config.yaml
n_layer: 18
d_model: 384
n_head: 3
n_kv_head: 1
head_dim: 128
d_mlp: 1536
vocab_size: 7268
activation: "gelu"
norm: "layernorm"
norm_place: "pre"
norm_eps: 1e-06
positions: "rope"
rope_base: 10000.0
rope_fraction: 0.25
qk_norm: false
attn_scale: 0.0884
bias: "all"
tie_embeddings: true
parallel_block: false
init: "uniform"
init_std_qkv: 0.0215
init_std_o: 0.0215
init_std_up: 0.0215
init_std_down: 0.0
optimizer: "adamw"
lr: 0.000738
beta1: 0.95
beta2: 0.99
weight_decay: 0.12
lr_head: 0.00646
grad_clip: 2.0
warmup_steps: 338
schedule: "wsd"
decay_fraction: 0.791
decay_shape: "linear"
final_lr_fraction: 0.1
batch_tokens: 65536
seq_len: 1024
doc_mask: true
z_loss: 0.0001
train_tokens: 750600000
steps: 11454
dataset: "wikipedia_en"
MLP neurons of a small language model. Each row is named by its layer, matrix (up: input weights) and neuron, and shows model dimensions 128-255. Each number is 500 + 50 x the weight over its row's rms, rounded and kept within 0 to 999. Numbers have three digits each.
A block is one neuron, or neurons of one layer that tend to fire together. After each block is what it responds to, as a language model described it from the Wikipedia text at the highest values.

L10.up748:460520571538424521456455499592542457546394521445435449492499530491568497548567502449486560482513435594521498466492439435501529454505514503473386541551454540462390417447471411489489502535439545521559510525534527558529472468426506426540495479494452500495482533542482534451446588486391514580601496564529431510545481494534512425434472539540572359539491520553445578546529412368499523475520
Description: Structural boundary tokens

L15.up380:504468515449504499426476549497485449509564526458469483506517478508533542430533561565459571466467480454577503538563485546545483554465557431515470453464632468531481460477523513486567576451493465497531410384495465455609491514575459444448558458594494585419497525460444509465486526441557567475603450567439497518497539516416539502579493551496514486423568574540440461438465487479558475525450
L15.up749:502541611521575457460502496479465470495505528488494542501517546517475492423500491423524474536487454523611540559542494440558480453531455397518411522512527420562436477520598500534548539541523520549614432405525461489593552540522533480487454445488522494415490534578521513472475480424490512592545512614494460522499490478405544433605451602553575504396583516510452544444429515455490448550524
L15.up754:526532555521536451490509513588513454464526562510476496427414463496486570558533508428537470568580450444511465512549513427520476457514448499551378530499596447480447353523505510352593662513523503575473503431531525445550531506482534450443539497457458543526478472607457449430551471531460564466570542514455503422515425457501522522584520534525549554438580519514464490489469536392507522500460
L15.up930:505474479557499579575477527561526506484518507452456549506573516541491656444484474417538475563495531496491471507529441491483389486598551414490422539410523384540466433552521497464494491527469493590531445499502399406447459532460590456423524440547478493525527422515575494479551588550515450523559421379612496586535522479481539473506556613521494386459511551579531477454489472560575526600467
L15.up954:499561431575481504499504526464504500559585552418489500508534540488427455549468601536603445459457483470545502471497497437547522535541542403446533590518507528500529496548545535530499558449399499511431478480669520460550548599477504497479499535554467540458518511584409601472432618430499394552552513529511582479564473368514486438528506546406520451456542496529438458439466467409492488544587
L15.up974:530621546528458485454493554556452384591395490500434560471563565449547553526541541459543573493399497522500505522491545406558429481490441353537525515467571496492534504480528454450486504479454391566625453465498547397465549486499515439421493481449492478547488516509533497489555554497460513485624538514541505480570486451535429625532574519451460369366499492530483573504526372460489512626521
L15.up1223:474598419506521446392479555523416403501523567554428525496448465477453571478585470510478533481549469506397578459547487386554520410536514491543471522556549467499521483557574482562618459415524481611451470468605473512447561508521503468477461368513476520435525512460540463493456509498538572612497538491462501502456438519547487515684473580548512495453482494474466478401482456477474426541556
L15.up1479:548515522525459552486492584575499612565498579494567522441498436510435445479594476452476559470459455514472494477509386476528486483516481452521444469510614588545488381571506489325573515466460512629440429449428542567447511559523530497487450457521517567469488469517565522422563533485454512478513520515475444449516516482488517499533574530520519550572478472534477515419473529460572540558495
Description: Opening quote marks

L8.up152:479537506476500538392537537493552501455578487524475560431486530483463571534490547486466475566433512456526593499526510477521490539554476552439433544597502411483529450583536482581578476579567533496577498444561504496511503536488569429540530452465504545539503458524550441400533444579544467538497476463484530446422500470544467444528461557498531610507454552484412489512493446581597475552440
L8.up355:535518538454469323460557444614537545432480613468465439487471497539527504502399648548403487464546462554563546511569525415471520495509549524465526508485509542450535490572440528528542484517578501514539460468512528596507449537465552463534498510582457398469500410447452473498366431510450450509514443557455528491459484508597508457534475555501560576469573424539538579583499416555511473496463
L8.up388:546600486520551449426475451463529483528515562585450500451539558542519506481419534456433539431519500489541636516548420453506531539502533524543404583489528552492469451561501478464444466587544527452451397517512472605515384573447511433529538449511412471507492561436460486410466514503458482482462459485493466414556549557464546440486503570536515549527582452548463504535524434471545485528518
L8.up401:463590495415466543416421472546466590545506552575494502523519575494472496470494510410474559490537479482437477404569424550476448422436508514547435510441520461463514484528508540394542520553498479581500460400541445458513467561469560535425547468438425491535528495558445502537525517481538566485547509449441497446562467571428547491561506540515486563541559381532413469465509520489541555536482
L8.up446:479542429499483430510483440576497564501523596421440466453478521558443526490457472483477506486571476593553565555553476499512522523520566464543460494470432384448513390531481405549522600505472522452498437476481540507426520491578517478492510365545568520537446479466529512443444459535376499474465463517483387479490473444467415446499536621504545522542478565550495514502473555519531509655477
L8.up1078:467516512536558470480509469478583544474542516584496459478494560482493492530488497512395504420536494556484513552527508498473526520453566551482443593575506539414523409492463450395507481484550540475458457504492489593482474478494542348499499472461564456481527529527537486430402579449521481495531451574413518440433515498390536491541502556492525482590558525558570564539497530481509496477556
L8.up1187:540483440494578504401584544553457498505453527511503553500466445566542474606558474543517532470496524457542460448512560434443512487519518420497545534548546500502512411502522483475558535467559502477528401496580561538542642545427520407455528470521372426528518515494485483455486518495548506542543434537482594484545485457536573494608522588415529400499509504449509512509502475438558460502437
L8.up1494:504517468506498468377521511463500545512532605505447469491478478460614588469454492486556501498494516486587474445629530555483520559529477522482493535457468448390428465477590494565538537567510508519567534464521475521526555464574520466514504507422539574558547545541491496498471465431533524526582481514525495408356487483569496505518468484487484505521542492484513549583398442498507501521519
Description: Sentence-ending punctuation

L10.up868:560500479374494488480550547544530466495585501479562527513557538403510519521539491495592461475503431431577521497516485500489468579476422495472497593510524470458559362466512543456626561543456464511536513462598513452510535577468542524550499514531547619516544487542482497554532524476479505469519489436469524548445612501507495519526488629444531451359509506507498450497441441509542517555550
Description: The word "in"

L8.up61:441581454579548548514414468490489444562518519527443507490488517401510445533549466486528526465492481519454540507490564458584488554470587415468498473556528479504423447511465522420545458520460459545511461448485456516490519511564484506483590454488509476574559522548439497529523520429488570557487403398465549524472489443398438393590523550438436457519541513517470546419535496492536547485605
L8.up363:472572554555559453551547503631485546538552546583470505429494460512544522502457537505543534489523443538519544478495437499580429546497457493577530532529521532460500413550468477484536556520472558425502507480452542516569445490497558508489621502575567443455472489526445490420509480468391520489541444602495491540484522466481500518579502557500499471496509472551464608476427610408501474602540
L8.up374:517471454543514565487450566534426565543535521467540528487505549509472526526472491437469493509533488531611555503552413468549446510503431517567529444471602450394614413478566508481491513588413508475427421477403560504543443500567465507496483469502548537513500598535511446465470496538545518491548431485511604540431477517469485513584579578378431421543498512574493435482405513460516526495496
L8.up529:452526500453526369582426512576522562557499509551429565596498562513482415495556531343554442474500504525475516455509545502530515422444526457587623488413492489536566479521437484535492492528530522553464448498455452504421392470547500473512583462501500495570552453436569457449426459448455488502515479500539510440507513386484482437504566504464463442504514424482583535564536487488535535614552
L8.up869:470474452587528529562525573551453519583511433465486463550469550527499584445557487497453449520553459485428545554508517439488536524533486560527430537403523495528550461560525526455537531528464533463444473486439549605516462507424560417513522517476531527550526582463457571462390547442497624604561383322493424528427453496538616505660550550424484535565508509502448473501451513472581376480426
L8.up1003:531491511518468447469480496503484545546588479621531494597526496491513466512478434471524473452564489517600574539464530490570445563533516432509545519355594483394560463524533540457531545497464450510498443511496517500427431475555431505543425507557543555515471524478488432513483568547475563552501474488461513579480528489363505567494493596494512497399566558543415545516438429509566509550507
L8.up1326:497531488560551464431487517564383536554544510466446533538486476630506483590426504488515510476509430491492529503494487395483515491436490499501543479474450431504465392423521448455513552532446447556441542498500503532562523556496549469513537493438497515541569503582478476545393510418482533569580437519462482585585448506438542575568549614446437518407494534528519501475510443509573520497483
L8.up1352:541523523517556530482549566578463550598557542461482517464530500480508555460511460514533449525563400496490483488546468417517490583490477489562557516565482387467494459496477466449528554582392448498511384478509487448482498628392476529545520388492484516511530621508453501479452425490521553565466432403426633497562516575501591539621510487495399469509486511495442464424447485475515423567483
Description: Wikipedia heading markup